config = dict(
    n_kv_head=12,
    positions='learned',
    qk_norm=False,
    init='normal',
    lr_mult_qkv=0.5,
    final_lr_fraction=0.0,
    batch_tokens=32768,
    seq_len=1024,
)
MLP neurons of a small language model. Each row is named by its layer, matrix (up: input weights) and neuron, and shows model dimensions 128-383. Each number is 500 + 25 x the weight over its row's rms, rounded and kept within 0 to 999. Numbers have three digits each.
After each neuron's rows, "fires after" lists the tokens most often just before its 100 highest values on Wikipedia text that the model never trained on.

L14.up799:494503504507518531437496534491545525490514446494520520487537544508511499548514487496509469482570484512491497517503533495511498524459510504485483436509478538488476459557476508523487466502486485530519503504459515460532518532496495526504486510527516484499488511493503466457506521510521500543470503549526534475492508509504479493498502559510450483522483538483488491501546509470507513528516520432496450498469474513516515436460525466476498580491506484499499497502480526498509455516495520484520485509458496506529483501501541503487506475516487524527474486511516485532489530521462482485545482469522482522478507494468525508523500476491535515458536531517498507496497521478460467486479485516514506486516482498556526517533470500508486498483451522512515531496496472478472492495507511
fires after: " ", ","

L4.up138:540514508433506488496500489503496486549524541459513467498502514451485525523475453501490496488531502477508494474489468435503469503502588487494520510487453491500518515476482574494496501475559494484505494503461531516498466484496515475510504469482525503460509500458469496518488510503521533493486489536552500487503470542491505502504505540475486464495486462523540501537514454531459465490512475541501487527525520450489528465489512513492501490482527527488476490559531484546410518502504503527470479473493485469506521489535514537487514492476468509500533513517499522506482480510492472519516499498519490492554515481543522509498551522531539525451521483501522470524518459533480468510491485524516548523474483520507513501445464520468524502538505513465483488484469503499456494489544536
fires after: "0", "1", "2", " ", "8", "5"

L5.up1446:479538513523531562497500460494491485544495493545462551497569513520480508461490518504475549473486459483476512451472501472510511502494491510504490514455510471502478482496515523477475503514461512502520498489460519496469502429533479460456528514478520533478525483500458512487487539514456538473462519510446535494516509512498517488531530453480475519465524477471490474520547466524524492515492478528510522506484504496522484503518526460470478506515515499464470488529495545515487509522508514504523470488534482531533509497524468484537513530495493550542523490471551489473490498517511513537488540504454488460481469521463492500518487513500509479433511512507472477446516518518512472478513526527497524520487515514472475480470469474488518423497513521515492497488466472502458510501532493
fires after: ".", ","

L5.up1515:472540500517490468481477462533512547472462505491514490491540521528461511513494511490480485504522495493469503503489553487472509526505482496549519496481526492462508524512487509501449464543474453501495509459476482492538495488527519473490522506531466482570508512539483482442510504501490466508510507515517497517489498502524496484557492539494495498510485492545487468508511534447505509517527486510536473495480435467500526503498525458437512534472516513475537533528503500524472553463486481524477489489476502526482502541496535522476522513528516500506495454536481488492553527474505509496469489488487507508514504486547509482486471512525476474482492487518529520490501479516515517507472539482525464531502521462509527487500488504524520505482550524472477510518457482534487505513477517
fires after: ".\n\n", "\n\n", "===", "==\n", " ("

L4.up738:462519486508485507524565575465525449503460522538499479493502504526503519468496472482518478537487495465516511512458528475495504506505489496524471513497527499492514528477520493475482475493521543487460506445435513540539482511452512503509501509517508527525489501490520494495493507477539459519494506503528493462495500513498518512546508469460511541521469524528503525473537490473476509526528481525479505509507479458485482494529494497509494529519514490500489515495522548489445549541532495510489469551520468508488497536511488528458513494461475506522505478516464519501498451459498467505486503515530529522543525491461453478466448502478500500461479509509472507474518468493512502527529525481479452511520507467470518463506504525476497514466536510510448533512499560502492503515493480
fires after: " \"", " (", "\"", "==", "\n\n"

L14.up169:517474509508491490479457488532518514483500532486497536513474540467563524497518468505488539495515538475495510502535458507525464499505535544493513498487471510519522501530523529433507512487495483497481547516493493483465572512486470472526455512522511497499468498520490546495553515468494545526490528452558546460464478504489507474484525522489474513480480517464524472486501490539521450515515477505517493486513482480529528520524501543508527525509515479514479497500492483515526477492511500451531539493530510440452552465481498519464488504482476479487540487519503475471497477517516516506484538507489514494514466523490469520492475537505479455491494506482488484534510480486483527526522480529488527481555480510478526464481513540480476474461544473488475479535510507464492513492448508
fires after: " (", "200", "202", "198", "199", "-"

L14.up405:506507519482516524456495475529486512466497450504514513478524499451450487491511526515501504456528525503488487478503468497491465531473481533467504476510510521514490483523512485465500529503489506504483489500524478518531555551546460504543520518480501494494442519497509472480514473489517519487448472523532508503522491515433496491482516482518496522519509514474477532524554519499516483469473524536473478495518506477496491507463478515489523545507495491539502490527476542469482493482454496509501477484488517526499486485515514475497511497528453494484507496481510501461486488526499465485461519477522475520516482531481459501456520488473480512502462514463508506494493532491451528520503484520516461489468501521512527486579455488512511476446480504492525464507452502518460464474486538
fires after: " ", " a", " |"

L5.up1113:504503513456523504495489497512525526490499508514499533504487475487493508521456454510527523504525523480480468518482487511468517480506480504485461481547508495541535501545516480457506479487498493526495447478543488473550508521490470485462533496467510477539526452477531450445522457446443496489494497534478501522459495496513506528525486487536531478510464459518527499520487551493495493512525482502532530508532501518457474511503546543487511480501506474451496471491543517489527546537468455495514509486512517500488501491520478468499500528500479517454515513520464443462501457520521507506482485494482516568516507512509483524502504466535504493524491472449526491480511488488466472521495505527470491518487539493513507519492463497489556521488505505509504515483511493503480468506489477
fires after: " the", "leyball", " all", "\n"

L14.up1523:481524462511459521513457502454462467545469473515541505522532515488524530499526492491552500467468519472542514517518545518493474481472513549481480515518501474517464480490509498486517517484479502515502502520487491482549497506485495489518495495514458512501488466457513515535524495485531489501463513530505467509494494509470474476519558475470507502466501477474534481538556546547466513528497504502531501512509526517481527492538451511481483511447523497472523510481503550521520494491510521464500528524490485560464546540535465499506538491527469486562502501467491521472501518474523489489527472500459467478483506528523530482459477463467491472439469493469479462513489477478477528476462518515535548484474464489502482511517498465527462477493515508482498476495497492509495470488566500
fires after: ".", ",", " and"

L5.up1303:477521458505476484486499494495523526503465534494519471463500508492493533471523550545541548466501508500486508556504511503483528449517455511524474470513493527459478527536533536491497479518495497536484470447461504487490493524528472489455488448537489465475498467496471484518506471529493519508556507443506533481483514502461494509468490517495529493470474512474522480463518530498510486494496505501478552470490507536512471473476526516475522493509477538506523490551493514491513512538499471497509478505471488524510529472495475546508494480456524504465531529471573509531566480543516497489520456517500486495486470531459501550530497482506512518475486539497513441516483439481502497494508505484470494482510508530449505546490524484504509485533523499496509469472501507470471523513518484
fires after: " the", " of", " in", " his"

L5.up321:492463469485518522493561546440507529480494483528494453488486476478495473498474545501486491500488491516498504501484515539509495469567536551491493478492493482515422539513461536525516501483548501524516471491484464511519519489496542471474531524513491513467445474467502508505508466479449526548510483475484524507504495477469507540518500489517528495544482482484537562474489525514551449500528517488545507491507489496479489492493483501521478509487500441518453486550500539535478549495456422502509524478507557528475515475520486496526499531526460545500517481460521521507497511520496466479509511491499506474517522502494489504475467498494494479486503488487522498526473468505496476462489535474476515484474511457522480551459547487491483497520516479493538482491490473509507482475502507
fires after: " the"

L5.up317:484445441500457492512477479522510479495498480522507512533510544532497497536496550507497492499518530462501492543477507500515516503534555491464466533456519476498502481510496500540492527471470523454466484486456505516511488496543536479506498484497473455491502490492476525508493495487487516481480497492458491485462468494507494517527479548497519501533497513498503541513501428500487544503485490557508526517506535489494500513497490511524515523468511515508465459507498499452537507483482514471448503490519502466545501573502501524527506523519514486462496466504513545498484540497514490485554473520507450497472484551520509479547468499483493477522493471478479490551487503487504514508495520491516549481549472506471517514489491501534520534493480487508498494535500516548487502463506505
fires after: ",", " and", " that", " |"

L3.up703:510490522525500559514554524507495466528531534513495497532548500491507489445495476510503534521516459476523513516492489517505530485495509484535496499521508515466520554507545512540491521472490479457463518483477512478535512519474476501540519507516483468470491477497473479515516462456519494516462525545510479544478522491493454529484520517479529542494497519482533495528468526509509452536501483501486477533478486434509496503510504484525456498520522523547502483483499503517506508517537486471433444526515449484469487490500532527474493484496500506513529477475475492470498467480472494513515476526495493525490447514560492489499490475518481485517472472481480459496516503442477483521495506477520508495508486504521506512478530540521467494463497513500485458535558526467540496496492483
fires after: " ", " (", ".", " \"", " −", " |"

L5.up1534:505491469509510535534500523469518473519504489494523572480491518487481517508496518492527456500457484506493501499492513493464472524529492498520488511457459525464492516491520526482526489510517500522494482493499507540487491483470503493504527498606490512468487522515475483524469492479484530522472480479494488480507488512479540482475493485529518527532502515531484512512494522506541523439549508470502514500542486507449512495508481533467534490534457504502486474524494529490510551456480527462501492529533517494497514496547529492464513514480495451508517470484480508515457493498456517503480466555509450472511528493519484521494458487536492521513473531492468520486484469471455506525460524469514533493500457481466507530495489517512514519475519551484538491496500471530518531456497520
fires after: " ", "200", "202", " |", " at"

L14.up1020:526543523476477488527511467450507487504473508493537544507519499492515545535530481488508516538494513498431492497522506484493511484486490507525494487470490541493516534500496486475525472508488517495450511491512519512437552543482486487525560482498467495453463510458525526488501447476492488482481507482521519506488480464483538506496501481536578509495497515494469527504537545489520474507538500479530496489516502540499528494524522494512558513416480513478494522479468520515483537452474475520535522496517488550486515477537499515485514529504509517523471517501511490517515503494538500510484500489503449487506486479491488527462488551483502500480455499490518515513520495497491583507469454492511511500512503550511489485494498508502505518501560493511469494500507486459470470540543525
fires after: " ", ":", "201", "200", "202", "196"

L5.up1277:470485486511488515520519510525478482467486542491509502485536515489490447478529468512542511496480512527493500461522477524448443490491495540506442527484487456552488481540487493484483525517512547498511473486464480498497491485461516441510515508521508483466517499503507452535487476540410509478520503513494533504560501533468503523526467488525543489487484468487550476495455484544527471512463464495486509509489523509510486518505491506542509510510489521496514509512531492540526495487515479528481531533467539457533507470511502484496504528520502484480513501499471475539482526532495495486500490524493454548473546496487518479506510547501487502500471469476502536508529497481495523552467573518494542471482528493508485488506487489517510482493472536512504472481460462521517477478516507
fires after: " the", "The", " The"

L4.up1239:489526511496521522521499555503491522538480524472536504538565489495506517535476500513546496500537511482478505484488501494501471520452525496537515491479512509492483462470504466478507483551547545445483535485500523486528491507477519491484497486499505549482519502488473501490499511501490519502530513554496528467502466527524517469530466492530462535547489501530502519511495443530496498493493483500521536498460514484508473526517519474483470481501504504510468489511474481565478486478510502500499507480490513506477446455484516461533505479492510484491514487508503470509450494488454510481474492490480500509482520491508515503498525504513529437496500473507530465485546487504469495515480462496479505515443481504522466526480521482458460485510498520495463496514482490443498488500481560
fires after: "200", "199", "201", " ", "2"

L5.up432:446481493500530483494480453494503515442521515508562521460497506540515449524517509509521496509523481500521485530462474476457486475508517496557510536496502502507462513528479532486456478521543490498558465496472473514508475534531492506511527517518450455506531490497480500458537487502496491494552533498498481455538498487455462480523494513494541486518510524521506538487512516511517506504539501477482495546453468551483482536483511504517464500509502516505465529499481490475465473474463487495463544515508550493501494476515474456502476520555490494505505485505515448489520545480491490508486509494512519547511473487482508524465505505535517488489475483486511546500517494508494507520485526486471492481536505495486488546506490553518517472534527488514550492523488489495517564439498505
fires after: " |", " the", "|", "The", "Track"

L4.up1470:494514494528501498499554492505547526492533480527456514454487514492516460483513498491538490455507508530542470510450465528534467536506505489457467490527496494549449507500505481500528474515492456483487464512484501567451529479479493476515491551492492453489471486526473481502483463510524512518490460497502507500503481512516491502443490512567521517499486483460553519508499503472511501509470521544474486507507521488511490492554541535531464548430486515483542523514463514543451484547520561507505509531456493462493505496510494487478463491514430490523510500495485480516514512531514482452466483496492512562496491477497480518496444476461496552498504510509452500493487521505463491548488493486483482502553490491515506487511498519496480518470485484499515486545489519482507504488481523
fires after: " (", ".", " ", " (−", " −", " |"

L5.up1026:513517467508450505470498485499514468509458513465491486448521470516498490491453476530524478534476494540468512498523534486496475542493459568457502521520513495512485505465538532456498475495538484509538462539498496469494483508465519471542506488495519474459542505550538494501497449533452516514541498492509520501496510506518452511464458557488497462538528471488548498508506537521505472475494473516537522459505486505494466461540516510536516506493502525506494512515446510489508502544503471487495489516484528504547491491476481505494462505505501558475483524490505490529514488548527502487527504494473512510505504503548510486518516508495533538498478472514531481508502488528491526482471496564517488500498471489485489539484545465522520509496532511475482482486500477474492540479494485
fires after: " the"

L14.up2:502522510496486529531537508504528552481519498486439520501462550482481493496490516504553503487485520526514497441516457540487474521512511478452473505506490502541494526497469536518500512478441515498520482457550496507546539501521459502490489491489511469548463488496496487502533459455511481516476511522471551485472480508494529487475523510505497502524496492544435524527488525452492484488481483522460499476479494510514464490449455535501490502497516508494534500506467542509501524492523465499515462535500508506474484510476491500463542499494477521507496507485505488450526487518530529507465509492506520473492539519500516484526488478525472518509463475568516548485529490463498495469517505535536475539552473515513512484509503515518517511509460545514483512494489499470519512486520461
fires after: " ", " (", "′", ":"

L3.up331:535494509491537515518457515529491463531505478496491571520511478476547530496494566449462539489482501512536469476481454480499502504501504502514540491482529519512484498511515514464482537516431488511518516474459495547500471526499465520562500534518481488549462469456498510485498509490466457521484491497515535496485501479485577480498476522514478552488461479462510504522529492467479494497463566503466519526516507472427495534471535497504491507531483491509470477523495517473485556506506511482477516496509497486518495471450516477504509539487474450528535546501490470496427500492503500522499497485493525493516524470472514501510485475463537477551488486520496490492488523489493496498506566499478444471539496494492538477507486526496519525476492473524498486482480513499489502450480511
fires after: ";", " |", " |\n"